{
  "n_layer": 14,
  "d_model": 256,
  "activation": "geglu",
  "tie_embeddings": false,
  "parallel_block": false,
  "extras": ["capped logits"],
  "init_std_qkv": 0.0331,
  "lr": 0.00103,
  "beta1": 0.95,
  "final_lr_fraction": 0.0,
  "steps": 12281
}
MLP neurons of a small language model. Each row is named by its layer, matrix (gate and up: input weights; down: output weights) and neuron, and shows model dimensions 0-127. Each number is 128 + 24 x the weight over its row's rms, rounded and kept within 0 to 255. Numbers have three digits each. A neuron's up and down rows have the sign that makes its largest values positive.
After each neuron's rows, "raises" lists the tokens whose logits its output raises most directly, leaving later layers aside.

L9.gate422:106142136097146162177070114108152158098071122168134137115116107077101115137118118155170150089091150106194135138133129073131127131129094110113140124081122125140118118141116116130112119127140146135147095163091094134131163154099156110124122174127131145154106110138150139159137157150125152127108161133136179110108117062118107164092131155110124149093170138119122139114140133085159133143103
L9.up422:088150143097120154107129152119130121085096114172114072101161118092121110166113101103135170170136148143137139074110149081118097127175116086131129103117093121146067083076161146133107131137151155142124130101117129102133147125120153120134123098130141161106081138127140143155160099101151125081109156122096147141127145086136150115109113150154141107139119103132168182131091132130141083147145
L9.down422:117111115120119157146146117132132126142061153147123110147158091132129111159104125130114098137054113121127153070118140126172133134153123130117110099125153096109102124151116144150109126104123149128139137141115128149115066127147139116106145155138142130118135115137130123140138153142133138098113129121063161133102130113115080170168143170133125079136120083112142092117148138148149154167092
raises: "\n", "\n\n", "alis", "al", "ative"

L11.gate695:081162121140098151143135138122129174132091141090129126134124173179094109122135111110125100115103133106102096119110157124098134098142142137172140116121115126122111118126112163157120126147089141111140142145119116145113115121107120110145123178142092138116124189127123152145116132140147148090151099136108140130091155173058092109130101181124103096133145106211160107109153165110058142175105
L11.up695:133137074150129136192117187133093130132120129125096112154178122119103100148117140145115132102134153136171155108148154118087124099160093102161168088127135122073146165134163130169181124121125128121135156105114130177160135137147081113176102137126075138138127138167120143118122129128102150142141096175133128122106119145090158136117125144133108144187164063148152125137099156082158140149168
L11.down695:087153103181122147116099141079090110080092120131147092109117123156124132117096138089154117145146117137126166128138098094089147119143120126144089101151114133105102118121084124125130154145100147132087132121125127144132147105092144093123098090124123095140122097103110157128114134138146127117113133147140123128143171142103121140134154144138134080174130118140105087114118112138152079157150
raises: "'", "’", "aza", "′", "ps"

L9.gate455:128086140103106146157120094121135135097130150153107152100140113161114110151128103087103082144122164143150147164084152086109123198102088142135147138124110118141122123102138127117157107178101145110125141146148154113119147116137092119122143058134105110138122147162115113139144118140126089113112206165165109136103125113111136129141152134145107136124131101160172131152171109130140150097130
L9.up455:129143109124094124101138123134113130118117143140119113150143143162113134101107074072080117144146159139133134134156115136104098125103106149159142155132113144132151133145183127120122094155105101081148140130118157122134165137142112167131135067125089113133137150117130079159170129128137103110118156132142131114106138144149147143126136116107136118131142136132134130147141093136141136158128
L9.down455:123143147121106132119147091122125113138112116148148162127168132131146141128100128118132085081143113148148083138178155119156110134154085124134151090155121148114127157132130179137097097144113112084116073135164175124144112103112104135160141155164115079186128159089123160080156161130109086169126131103117105156102123140133118099143164146113158135154112169082168128138158125103137166137123
raises: " to", " into", " by", " with", " from"

L4.gate199:132143145132156149129143111130094144135113180101137102134143137147143160125132186106120120101120168129075119115155064165143166114114106149130105110122135074101115146149101144135179102133095154135125154145121135105157067135096148125098114122150140128121149137163133150136087121103103129133105126138125090145171159094142199143153139135125111085139125116104155150138155116119165166111145
L4.up199:102133155119093176131138124104140097133146145142102091160122136154091108107133131139151123136142200105099099077168069142104135105085122104112126107101105084097137115125169188143142105155128101124144102131145140115132093148118156137122100141112143176109135106122138112083115083124130136142070133121133133132122130160140135161151140113129119106146094087142128130119140130121089126079127
L4.down199:107073105118164137133172151121119128132102122120119150175127121132146105129144128085165121136123154116142117118083128144135125107128093102146118133130132117133103170114140143115153156094117122149122115123146150125128119168128111169127132149132137179149108111124134115119173094144135095148148133107124102101109161089126092110158140098100142104132155119125127127112174133144077121066173
raises: "ment", "ments", "nd", "ute", "ct"

L11.gate604:052129121139118153089126087135151111125136127150082151132142140146088121118158135160133104127132161154125153142159119127146111155151123097157175098043096118109094163097104130143152106130134098118133124118138098107085176120148120133146125125123145131113107112105145171123102161124147132125141094133099090119123101115130159099145111139102116132158108133117119126138102136110131155103112
L11.up604:143123135107075138111128110161135110135138137140124124127131099129150125124144102090098115144153125157125132146115089157150132173130131126177129118105136132128137102147108135117155171167114076166116085118131109114121108083107126088103103096142127094089111102126128137125170166131147099117119153103117151136101124105162140130108118105113134156128122140127117087156125120140122100174090
L11.down604:198122148164143118105124146098142089135113152101139144149130135119122099111131144133124152096133123108103120127136167149132072112094117135130099144149130106131165168156154127129132124127135161121163138161109166077163140107113139129113150142122095132122149137131122077124115050117126116090138087111116150131139123107151109159121111117160124154133100138149101153103138145095127117105184
raises: " means", " consists", "ides", "ises", "izes"

L5.gate481:151142126128133119122131167141107120088126121122084107132149119095137107118127079130099160091119122109131131123143117157135106122117144156092113156132148137100123071111132119137144170160134126139128130147143150129165116137109094204147129112118103117119134180129117088102098123128144098158108103081143151124105117166040118133148123079147102145128128178143119133154120103133137135176104
L5.up481:106141121162143129124086170146111160086163176140101114155124143115154132120121127117095125087110123117148125148155172145144139100096104129102119152161147170137129109088110152103106101143131117154102136128154135108131134131122137164149170135138136121121154165130131125124122142170136080133101100091123127114122120161113096099145125126110097137124069202142130139139175115108138113115148
L5.down481:119119171159114088143106096098155092149151105114128113155123101155108120122143130118111142132089126087143102137120139135109102116115089123089160153150150151120116097090089155147151098138131142113159138122150109173068104123140119081128115106130111115075141150179148141153128144151084116117126099119125116147149144118113132147176138171089104138083146156101098086142174110104178153138099
raises: "s", "n", "ns", " in", " over"

L5.gate176:097132128158159154070111125151143193125071155136129115096124159122156132134147164130113083122115115110087092115126162141145163140136100140166165143082088112125126139158149119107153123107107119089132104133146143115156128097149124167125121146100113167139129119155092145166090133127128157118117104122135143075148081126123117113148149124163131094154149108102111129151181154102122155138126
L5.up176:115097119169148126075103109086102170097120131151138113058122161120105165165112153151110126162108138087130131132110152093153152160129137107098150116086123110116155165122112141118155090124158109068109133109114118100119116081127094136138170139126128199152083134157066134122138108130087139128129115139112146101165100126126136113129131073120129119146162127165156107135130142166120127138094
L5.down176:100106125118151152114106107122114140090134166115138110116114137135148145124140156107091116109120139134087112100093120108148147139120103148140153099094105098104140097160147131130114101149108131137120116096120078101141132113150088117162143168113149153102134126099125144180140134149117154127142092098130133122139088122131094116104127123134142162162139110138122158136148078102138110172163
raises: "aries", "lers", "ler", "atory", "gress"

L11.gate570:115115115143110157164109119144117134103143146125117159104113127083139157118170146165139132150175118098125123111116119134127131143095134145121137155185126166050130145115169117122104074100121118139151136147100102103071088126121114124109130142118092108169125153113153130165096129065121099158104117125137092151149150174102123116116078106145134190142116137154108131117138107156148127118120
L11.up570:114114127181146127127142146136113152161156097111109160136130198123119113109132115103107089124136140146111192134114140097157120128142123088110130128135113098114096103081105134140157163156113078136138159170111110162119145111107112128142145103138109155129133149117108185082133090145107142126099179104101141153113104140106127100150120134138137131167137103120169083140092109102154118157144
L11.down570:145140092133128114129116105111127139109073134112114136147129136173178115093147130089157101158131174107179085128138090098143166075138149133126134119132126145076111152139139125163162120139125123140107113124135097122136130099139142132107096185171129093141106110130121196113163096154105121086183157154115084075128139136117074159116114151150151141113159135139136139137121086119151099141124
raises: "'", "’", "head", " lives", "ves"

L4.gate89:134164142128124137092112126148127185131101120056156164120090142098096134140134109192177107096130141091138074129095129131117138158126126129099145148142170169145127169115129104112119082131086119099125142134104148174105096145135138104123104132145167123146103171109146112124154118142121150154165098098091107081101126099114100111122162106149142133123129096137119133159118143154117072121151
L4.up89:145152074119107145113106096120160060144103121103125139110130169114141129111169136125136112106146144140131106139110131137117111165145166159131069123169123130151179150155131132118155138158084127105124115135107154128176140179162131167165115134110165155115138147172156139145138155119147112147134124159148116040130108137158134146115139126088128103163143149157105133149136112122078115131116
L4.down89:142139122153113149110137087124123111159125160127132128129185167084173101115122160107126125159116103083121115117124107119090154101087090116128132131125123134159124120117105156145140121159146135179132169108180055137094112106124140140104120133133124142129136114107117121111091173177157156120104144099150112098111126095125148160126100163157134114119148106104095154122139161162118111155105
raises: "hip", "'", "’", "ic", "tor"

L4.gate228:132133130127132133124167170156126110106126148101138140141119120123083145149100163127116140164148124137113122118135130119141133130094117114134090117123128102121135139140150160131117086151146089096168130138075147117124137135108105122096103097156127139117168136145100134138114095154103172172153139097124144124080153184122131140098134136138117130109077106099133121121128176130077113187123
L4.up228:081104108124150133116176149133132136108125146104122170134127097141103141174114142112118143150131118156138113126117094113139161135153066117089112120149148087100135147167150125112132106105114101106144157144105155109093134121102138140084120093174145104173137115157138128168126124123064159157149088126127157161089166203108122134133078106171153125096111112114126087099168146119107113169158
L4.down228:111154172132120075098112119107108130125106142152109121150131140154102143105135155096160138128109115144136127154116103079192135147106153147093095083112143131125133141149138128077130106116154123131139149107132129142138160129149124126139119102147129142140111139144161145116147106134077111132133096130123124090106121161165106136160081120103194102156093150091125157137125111165107140170149
raises: "hed", "h", "her", "hes", "hem"

L11.gate175:148155168079142114138135118162082117146163136148091114121060115137156102103160114135150124102105157123078128167107145107090134110117124125131115112125108131068181138148149112124144126096126133185129126144103160116154178152139130117120147155126107117135121171110132145117152105127149123141145185104159163099105100109152128114120113126175148108121133147100095140138116139062151139135085
L11.up175:120151117151140118116114155134158079099119162137128131124128112110123118162149131134149111114123140100112125097157141113092155125129118129123134092130102110150147160128134134139147163162115124145134111169140115065130158115126109154127143139144141079136112163089138153104127136121177137127128119120100142107123104102138124120149149120129151183158092132159110148145126128123141158126126
L11.down175:110162145121110133140118139120095133098145152141105162115124100100139102154104145165125093169133158115124118138189154117104085087130132115143135126147125137153066132128086157099091119159149114153121135136112151071148140114126139093130133148129149157129138165100126131101130145116073114143120122135133165118123172115108109107069100151100088104118100144108129091115066125120190118111149
raises: "\n\n", "\n", " include", "\n ", "="

L6.gate61:108115110143132059114124110139130135096143151107116121102121088133160120149178169158157198110088125172140182122106137130176091147103108126156108109113077134165087138138079132149133114121119120089103131111141128128141120108152124111111177151147104126112166135131109136156138133149153107156124131125128091085113141107146150123154132121135144106102115140131114151122129101149093134091135
L6.up61:157112119114168129124148129161091117123106115119074157130100093143172196104127157141125151092110120114104117127137129147079096146107086117112149123085100096158130123169117117155108144127130154135130153124100135104112103103119148089122115180143145135126177143123136146147120124169128156144125135096096101116132137126151122149162115069148156119106116119109115149138213108096132110107104
L6.down61:122088161130143116163150165127089139126146123061154149176126127142150108162160117133140087141112124147164192079141146161110118122144098135141168114087159172142119105132083138140119106121118177119152131097137145108152146125112161111172135131151127124167138128118133097132157130143118102126148148136128084159114135083124115121129115115148157106148131107145108107145151125176126135105146
raises: "ment", "ments", "able", "ing", "nce"

L6.gate339:133137120176147120114141162093093124121133115114095127124086125175108141134159118130173086146154112147143164122081069199148133125155181131097120103132186122078108126131145149137151130138141132133152093106164167122142124088110099167116101122134156134134113171136128103145099140160123123132127144159104084115101184124126157095125147136115149143106110095126173102138093128144122172148130
L6.up339:177083103142135154125136105117152145128175140097101125126132132155106138143129108163126110148155058157149148113126133127122117086142165132125096123144143099117134152101112133111134174126161135152150098150158142154127156106116106116152114141113151115101118133130075135170083096124151091140152099135123126117129130134094142140137113122141123081075131121157194068132096157138137139106112
L6.down339:098135112093098113140154141147145134141086157133136164096099131150082116098142163206133126174132115127151118190117104105138120164157132089192122159172150104135116129091140127119128139129162070140127119157091105158119127131124112128157122158152165092142110175108144124126106090125109107141135074093110151168139134128107113115089184142149142088112119097110131111132125080125121135140163
raises: "ur", "uring", "urt", "urs", "ura"

L2.gate596:137099148131136118132157116128109154118107133094123131132134155116122147097172158083148124117123119120129134174183146129135115144133109142122122180094130146159173091112103088090126097155152143139112148161117095127143149115113108100080140094180118099159093119147149139110111116115120080079135152113157170154117121119138144173161135155099142149120110114101124102136152145095150105098144
L2.up596:102110141073133125148146126150116136142129134142137126121117143125098141098139092075133106143140094092129123157159184137139155164126116110174109134123113136148113069120170120061112118168116111131136136141107121132136148124086048088119096079126109151152124098134149128086109068124094145121133135129158179151144154093109113154169152153118157098165119110117136154138120112092138147114148
L2.down596:100146094065157103125123142121143117129130134126109145113154140141107143098137127107191105144129107122140159116124149114119128133117095111101112103131124159154155117136149104135143138091133143132109098096124107088156144145107100087121125085149108110145146097117135187067113082133140143087152101130137124131091130089166124092130156162127128163157118122156102148135101113111135159081168
raises: "oon", "ule", "ining", "ined", "iner"

L7.gate37:115099139142118079129172157124132113106123104150137084150151120145135153136131130128142100129112114095121151071121099140157108144128120115169119135121148117094136082119134112113157146107146079138144112122110104184129134141139107103161187139212124131128141128140121143121108152119145127160137158129144127132143142116116126078103113147139142132178113112100126144127125153090140123135130
L7.up37:129121172140177074154169133146124115117164098158149097134130104151116116120139118125159099128135112107104129106160093168155102099110116128150164132147129155123139158130160136131153131103123088115139141093122096155124124098157085123162185121182157120095144131185148117147135123118137133177143114152142116102141138111140116100079109087129108127139123143099084136120151114144176111098128
L7.down37:155090126154132080129173156113123111116108110143119110140138120138099114085132142136128119151135142113095127094124098133148109115094154153130124123109155158140104097136154128110191120121155082114135136110096136150159198129137177100135139192154129089081139134115140107134129148177135121084163109126142138132133153112121144098083092115128118143192108107122127128170140135116159130167119
raises: "ue", "ui", "ues", "lem", "ulture"

L11.gate147:125124148132116124111119150148144167119088153081128106124129101084137098118125139133103146166158144124178145092139149142149119141108056151144122145139130131149118125143122127125143066168139131132129149122155123134138135118126103114128106139119153191129163149105129177108115148137125130087148126105121083158146115171199134117097129139126147110126140141129131160146087114153128166147135
L11.up147:102129119137133121129132102154132143112145171085061110109160094123148171117106105133125134118132126091126147088108165132121116137109163112133148147135145135113101132108136167097115071171135151149118113091158106101120145122087136119118124135142088122127191130096174145131172117120123153113120122123103112139160125142124115117122117093107115136171135103132125136106152128172065148152115
L11.down147:101074085100118093115094178155113108119087070175113117128165123122177117123110117117142129175162153144130120124132112165155119106132112132158113101109068116149138127146111113104117130137084124127152126143121106150138099129114123101177147146134127125124102141150116099133173119139120135105116123100119108157134116114114093134159166139121141123159123106141130119122139049138114129141141
raises: "ment", "ments", "ronic", "aza", "OT"

L5.gate345:100113133112122104157161096134178140141162155133131139143137125119145101140106162133137106150142106128102127115111123161155113135128145135126154070119117114145142141121118112117123151113100142155113138134158092170134129130120141112146112150133108164144113140117119137162167104133150155145142154154143135148117152137122124132185137114106091110076144102127152127134178139119160164097107
L5.up345:103150134160131099114140124125170141113146156081131156128154154133125106150107165143162123132127137159149148134136096133108074122086114158138098113116092105137179134127141162145102128166128150132114086130161141101160125141143118120120099184131107164166128128142138165186172126109084156155149156135149155145140158130134114139140113123132119113129120124125172131140150102117093192103106
L5.down345:148094112205119153140168123127152114157124131113081171169139109084117161134106139156169153121149148116114133126141121164117095117152131141119195123137114068131131108149131138129163173130107135116120121107175102091124105144096085136123137124116131141122121155104115100167152105139143140130157150137197115157131115109133130149159127125116117075090119135122111136122152130131095140145148
raises: "ously", "ous", "pt", "ments", "ment"

L11.gate253:124158119135139112125158106197143140091157151110135082097152117134147135133155121128127149091131138116140092180133095105112131176114162114150089112163138115160136095163134134127134099134136132106162147118128142101077140135107119109167151137175141158144147093170142157144125148129143154134110143087112065095166129115120145166122141111132160119148115129155147137115120161103098127155108
L11.up253:126116170159126109114114098136116157125163146122153103129167103151139136139127151126140129144120149120131133131087121081140098161114083112176158106153108139146159147102200115143113098129109154110100105128131108149159117153135123143135119102160124148101090137097120080103095117132129124176141098144094130154158168158074158151118147142136139112132119169155154157145134134138115117141119
L11.down253:136188164104132139093161110132085097121121138142138145113079129100133116136141129137113129154142104136122108151112139104108163126132146130129106148131139091153126131124122106152177094131127137074115145156132136110095137147117116114138104098096113096081144180108126121117135132175153110115161094135072118169105137116142095088130087140124119121145094128125080112087154140165127126171198
raises: "hed", "hip", "h", "her", "ake"

L2.gate650:122114094161091121164098163063151129129127137132142135115123105136091183120138130167131107141188091124140113140153119151121138177129165135140129152093175136106130158121093156052154109108152114120144105143149109170102083139134128148134090110132111112162096138145115102150164173088074101123112089123126173142113126133165129122096085130113142111108175139130126134114158133110112120111138
L2.up650:108096138166090100126124124101150119153118149089119141129139122138116137083135101184111089095194096129134139143174111182145094143140146140096136142130128110143135136135132133122169100083144154124121104137127101143099090123148137137126080126139095110166118156155124097149135120110098135115151147132166208150119150155177096108110083136096141164098120138096125127124114122129153124099156
L2.down650:141122129095053149099104120109121138169141179081112143140103113123135122145138151161089120140191109103102159113140122141114129133106170103138151140097132093146110130135106125155186114087159141121100100144137117170122134143106138155117115158165168119112131120152079133162133144135097105153147098102134183145109100125153124112136116132146111107083136115098155112124133138105133105121136
raises: "ward", "er", "win", "field", "side"

L5.gate437:123142117144104148110115135137140156130123145175143167143129164099126171123195163061172125103113120141134151158129142151158122152101109150108119167134111120084151126110134120158119151102155151139092126145172106094154126120110138100110114160118088130153124110178127106120146107147149165123116124067140120140166109090168112150090118164087073125126136104106137132081136117157124143122127
L5.up437:091136130100168165107112135099117129151107102146156114127126184128133097120162140102147129109123122131078123165087147154081161175175115136127145148140111159144149150140135128108156096095131111175120089123144154138106166130107071127139121155131140156152113115179119123167117147126151115163116132106113090152122123127121101077119160143104146165124154108143121143116116167122129120141124
L5.down437:127128123160127108121171144133111124141064136140137138104156178134119124144121156114106126165122133102126135160130149126141102118170173093133125152128118130123098143112112123126143130108095154114108133074163113100131142156103150121110141107131122087121132146153169108125128112113111183141153095086111148124173154098122137117123123169091152161113097139149127121149069136124074120114157
raises: "en", "ers", "ever", "er", "ery"

L7.gate251:147146119117138116096127127123088134130110173107127123143116102119118128114112142106120142173108141110161158085178102122177154141097171139154142166134152132126181144103087125146130140149162147151123129116082094133152153130069140148090132155152100114154135066068144121134132119135112109118157111139119148105136142139153154110167146148126087100130103152118105155171127137139124092137118
L7.up251:133133129116124134138085133124112101102091147137105120103096077155116101139141146157125138181108141087149132140153122101148145134054169143142131118139141139129136140144103128122135178147183159153141150170162162131150100146115183132146150133106114121146133082088119116120156164132122083118143104123096140143136133131136155094160168120106139084097149149125078124186137167144110079160091
L7.down251:189111147145147104126112100111126191149169148136120114137131102082129115096149121160124127153142121114154147124099133123141128156166122190154119119124115097134103140109145132142139146088147144102114124131097108129112137113103140097095119175124120130130088098154147152129142163116164085093140111144134127099120188150119082180131144130113105129151099109152109118146128084180102148102115
raises: "ca", "a", "da", "achi", "c"

L11.gate294:149133137118132071119128139145134177110118107104094106110102119115196098128148090140127152134117178176158124104129135166141124148125133111141153101150139106039104171142083135173075112142072075117103126164140123112143132154105139124117126127149086132159079164136137132161141129095147125072179149143147103107112137139121156108104109120126129096167115132124147102131137122097072115167137
L11.up294:129140108157130102136094137144097192114129113130111173113104096163166141187127102141190111149139129103110123150167102135112138092130169128164095117129098141128147170122105151139134118139128125097129112152109094127107116130110084102129147138176146119157118164152106115127108138074156131106128127120130117136113089115112145153150114154133092117170121135139107132115144111145141097164197
L11.down294:130105148112087112112132187117136136095131156094108150112137164098102141178123143117144190148125106130122104088111126110143133092165127118121122130138138110165122100157119188147158091109155079122117104108151116108162116141148155127125153124104156110126122145100109106089147151127137146154129117135113088132145123151120142142145122118124169145126145101125136105127135147132095141122112
raises: "ume", "est", "umin", "zy", "eo"

L5.gate618:153128150097109125142105162134131115178129185160141121152103138084049144128149101140164132109129172107109107134135120114173107110122115121153163099149139106135112125129156118121141134173107094117173160145142114133104120137157153131150112098144121136110174135112158122161090111139099157102152125084131120138152162156139177106123149132130115135129106131133121101157137135145118141119111
L5.up618:154123147150152156104118101172117129121150190103138142141115102102108122123191095145101119129131119137104131094089116145126137114141100133160137165141129194155073105109153119104089120126124109147129079148150104134126113154158168100133080130103120127122146149138105168171132141139122162130092096128136111094129101142141175135138133142156119081133092139108142093107153123148115108180131
L5.down618:138135129140116119124126122155127157067119128146122131168144103128145176068130122147157107097105156124151111134190127136140123153106121122130127136109106109126127123133076116150082118123141163149144158119126077144119137140151123152113125139122151063104144136139175170100161109142134073106137117145156117113132117111155149130151137112125124105133125113155159146124127156146106169129184
raises: " same", " remaining", "age", " area", " remain"

L6.gate438:129111162121112125138149067141112113131172075147105122100138148130099165134148084114101124145090100097148114110136140119130197102140146124145134126133110174067158125115098126141158097171148114134112132135129116114099109117127122134090084172138130105160090129115145146203169143140131149108154124149124127085116112122117113085092138129111138209116159091105139188138117129102062138155118
L6.up438:132130140126122140130088119144106091102166108114138128137127114114120091123144173136162131136139094076137112121111095083131141124111131184171114161122136152137138125145135123152152131106127124107116148160111115154120140131154123145136128144151111146174131082111160116121094150120092187125114109085121114150146146097153118135129093156109096119132148126143120176132135124128131152100079
L6.down438:135137115134167139189106142136163153137139126155105151106097126144144164083111153146144170120099123132136102071084097140106141118142160121139125123143072134126127111113156152183186114172143114138162106133097120106133145097141155155138113093136139117143090158130140143156120141085129123113103136116176108158193129125117089093123096102095130116146158119131118081142157119117097165171137
raises: "cs", "í", "ci", "c", "ca"

L11.gate34:155099139111148133164136149081104140152119096134160092145143139108131092167157111117143138129095106131175101121128135161115143150123147164171182106111083089110103147100159172132116138070136092091169113151121105128102105123122141157102111108119133082082103127120113133134139130126134106133084116091079117147148094129106158118165149164135144126100096154172115126141130131127159161123146
L11.up34:124096134079168148110134186152153153104088089138150145115124131105117118152169154147166107098098147155122117115116107105150102085141177099145134100125102132117096117115160129126146159102155160067132128114152153154132105119173088149147145139114140159117105112148130097146119156149138081134106129108117148134118102140170136114123145146096101126132132160184116129127174142133140147134124
L11.down34:141137140111145128148155075110146134138109075108171145168137122163137114098103122111157113110045090106119124132106110143106114111115175118098174076149156128099109143113130151104109098119148146103118137102163089159136117135137150153097137115184118140080158140157148164139130119139111129167138101152129100142095134135132121125173131108112140154104187140173142149131080116113145099123165
raises: "est", "ance", "oya", "ild", "yan"

L11.gate436:140124111105139118139181105163134129119112145120117146144116111157146096094133101152170162136144130123134096139118144096087092143167131116155134180165124084118121154128155148132146140137094148115147082125121127124099121127150143113110163133161161124156060103141123133137120157119155129088131156135089152089151118091132121130132146189136177123152084133131104125133092135133146161149121
L11.up436:137110129122146092161109130108105128164133138144091071105115137130167134108136128161129118176085115120097112125110138115099146124130134113119133106105159112194120115150159130076132119160102130098157081121142172139148139143100144158147136116145132153121142103126138092133121134123146106109145146104106182106142155065130111095140115104099116163146098113103100114141119139134124157143109
L11.down436:129164111120148164148142121119119187127108130143077117136146099131134119141088106101096115127092090144136171100146147083164097121132076115116083132130110160126153116141108139132085141144120148102148093124099141136101105127186134132150105126130137123118118174124138114126147115148137168139152093147122112116113121097151079170128089161125155121113093128087119129100150089148141089100112
raises: "\n", "\n\n", " purposes", " 2016", " terms"

L5.gate50:192138157122101137157117116086128122093144138073163140096115106112118149123105101136123142102111154112135125103140133141137113132132135137128114147106126136121127153106158131144124071105151125145167092188108106143080158113164148143135103101136095119095131128111155124096130136153159128113157135109160107135143092114102138116063159083134111103105082163119116164125134143152169137109111
L5.up50:133142153127125101145136099186086101130124154088144106130135132103140159152126134116114111155182098128124127114151147067094130113153138151109122167149153160135116114153139132084174151119165138166125145140111152117137136118153088157141124157118123049153138123112133134087164143122106118141143111108114104122113157154119108118080093123147149095133131123121154146111102081168099124145121
L5.down50:129152104141120096145151119091135102130142144130110107120143114140095121101123111121143162119064160109141122092065128114135101117120124132153123159150126189064110167126071118136129158137151162117145163137105105132118085139155107136137180130115127164147132140122147108110109107097117126150114132116167125132129074103125138120108163163137146178121144088111132162149106111136121079115147
raises: "s", "ing", "ed", "n", "ities"

L7.gate80:095153135123136166118133159159130107125094115125133128120132118117135107109160139106130110098137178121147148074076134153059098119146167100175098139151146100095134080148112121140121123125120153138109132133102141103097123130135160112116116114101122158172132131120080092158143100078119108151153157138143131147101089155099137125154136146105130109151140102163150158169066119138141136097140
L7.up80:107127134093086161134167160105160142109077130079139127108107135167119130101119055158120124101189122141113096092143096102109151120095156123131145161123133156117124115104163164142168119154146110127134146120153123160164115099146133121141110134084126132139099189131097143105142131101128116123109142140131121209105125100130141140159105149123131145114097116116156149155137103111157099137114
L7.down80:134119153165119084128096119093097127110146133131123135126109144115135141115135132085138146142130105121116140150115131175138157137135138121220080125140173133105101156143112165154148124133139147142134141120136145158132131133124103165137151123161108119127099177103151131144102148180129109138180134130160129134112128127132102131133104128119102094143145127118132135105156083116160119126123
raises: "'", "’", "unc", "dom", "st"

L4.gate254:155132129118113148166105121111169142098158137151117139114105140112131112102137108122116126118108090121110078139130153113153150129067093130118101095132112163115142115135143137102088105117144116096105133144151119132147147126149137118102148118103098132124110134103150101096119113110130106108107213170142126107131150171149117112156118120170177131127142151156106127125153114125130123133159
L4.up254:081099105095115146107114159093148136096134120141147158129138166116125144141132198161135138139098113132099114120120128159118111073146142159141131108118114132119110133137108126140133139119138152119164133138098165132157108130178117096110120086107143158131101157119107097136098112119126146093112148111181134128136114116118151129136122106150083132111172087120136132126140171128112118137135
L4.down254:114091071120146152158134152130160084158147131114087133125101165133112117136121136140147087142133086158146140124156092099144153117084094114118136137150091119093130139133152099119130115110112113091112138168113108087100142071150137124120158136089136140132074120175160135082123160113147162141132160129118105146143188127117127096157146077123112134192118103132118136142132131108137141162140
raises: "anda", "oth", "bal", "os", "oki"

L4.gate13:177128113142131142119135126079093121063110116161139079093116097138168134129153150141124100135100165107147130145104093180132122126154141165104128130159116120123059151123128123126127129133080138174143125150114149098191109158121128131141116143128123143086140126144172104147109114109138083108164100154177153095099118121153154129111158151103122141138097147155096092142135122112134151125163
L4.up13:107141092148161153122139140101153141067121120112162097127156144122153167131149132143142090137090117147115124153125146135132117120132136165115155124068132096128112130174139117135151098118079129152167139174098161145147088194143146104129125137116118096137117088126183100156115143112103104147146080124153149107111127107143179135093140126164138121159110121109110114098110129113138159115141
L4.down13:127098139086106162116121124152117101128114141163124126148117110136193081171157140155143125199130141127150122102132142104102079076093107141165171133115091094116151107156069150148113146133118137135098097091121079131107118118136150082111142091088126143096151140100112101109155124138158123130097148122138110155167146130152129114101141138128158160118165127166099133136174100110124106129109
raises: "ments", "ment", "ous", "aus", "ative"

L7.gate485:147187152148180136136136145108117137112134099106104091124116121141108108098116124119111106103158098155142159135132116156121127139132134144158112138139097152111132143127125137102079093118126164111113146131128155101122089121162145094140125084140112107139130126088098093156115153109140152117073193147120125135183077136113185155153124141115117168100164121147167097136140143105077138134138
L7.up485:139197147138150088114100202098124153120122111115152111138111121070142144106110158187155112118145084157152125090107124140141056133158145122124110093126114116143129149112151125145095110135132139153107128117095136102122124137125141130141146150120099099118091104113147134138149106094157097099114125155128152098175136141155104093115106116068069143085113117128176132120126136154078191150114
L7.down485:105111166106164113169100153138123124149140125101119119139098120126102120102161154178128110163140114121136143144079148139102128157120174139163088139137119146151087095116156113125119109097103148128148140106077107119136155139098110147113140105141108112119105134104089109143168166117140138148125129154134137130103098106142121086152116158135071121117132111107085075118141134100087115087166
raises: "cs", "c", "ti", "tes", "tor"

L5.gate122:115143140124126138180133134086154116132104111153141117152154152146086106095166125137135124180159160149147135100113094152128108138086173128146107128144169130096142149108136117142125143168122098126148129131128121112114154162153104103091147104127123173150146168108108125172110143174143096151104112157134106122129143125118094111055100145112135096121144077154108129105133134186082138117097
L5.up122:102166123134091122168130138145146133121077091135118113144111147171097106085190074130125098176134148126120116115134126113092137129132166108143129092133137153110127151132087132117118143120117114154139098129158138081161143173156122161120108140159130085141131152110129077103160164117091135118119108156162099142122159123181122164123121084135151137147107132087150124128111106112097124151093
L5.down122:116110128134083132165122088151107111137107150147132114148137138136110128140187111162126117166144131137144126193160139156151120123115129126144137144139134156105083157118103102113144154097106139095127129173161074110134164113123169132124154097141128152136145145153115143130122100125094125116118122145114085107134120121113134127135101146124125122100120124097106091109129156148162122158133
raises: "ing", "ed", "ors", "men", "ings"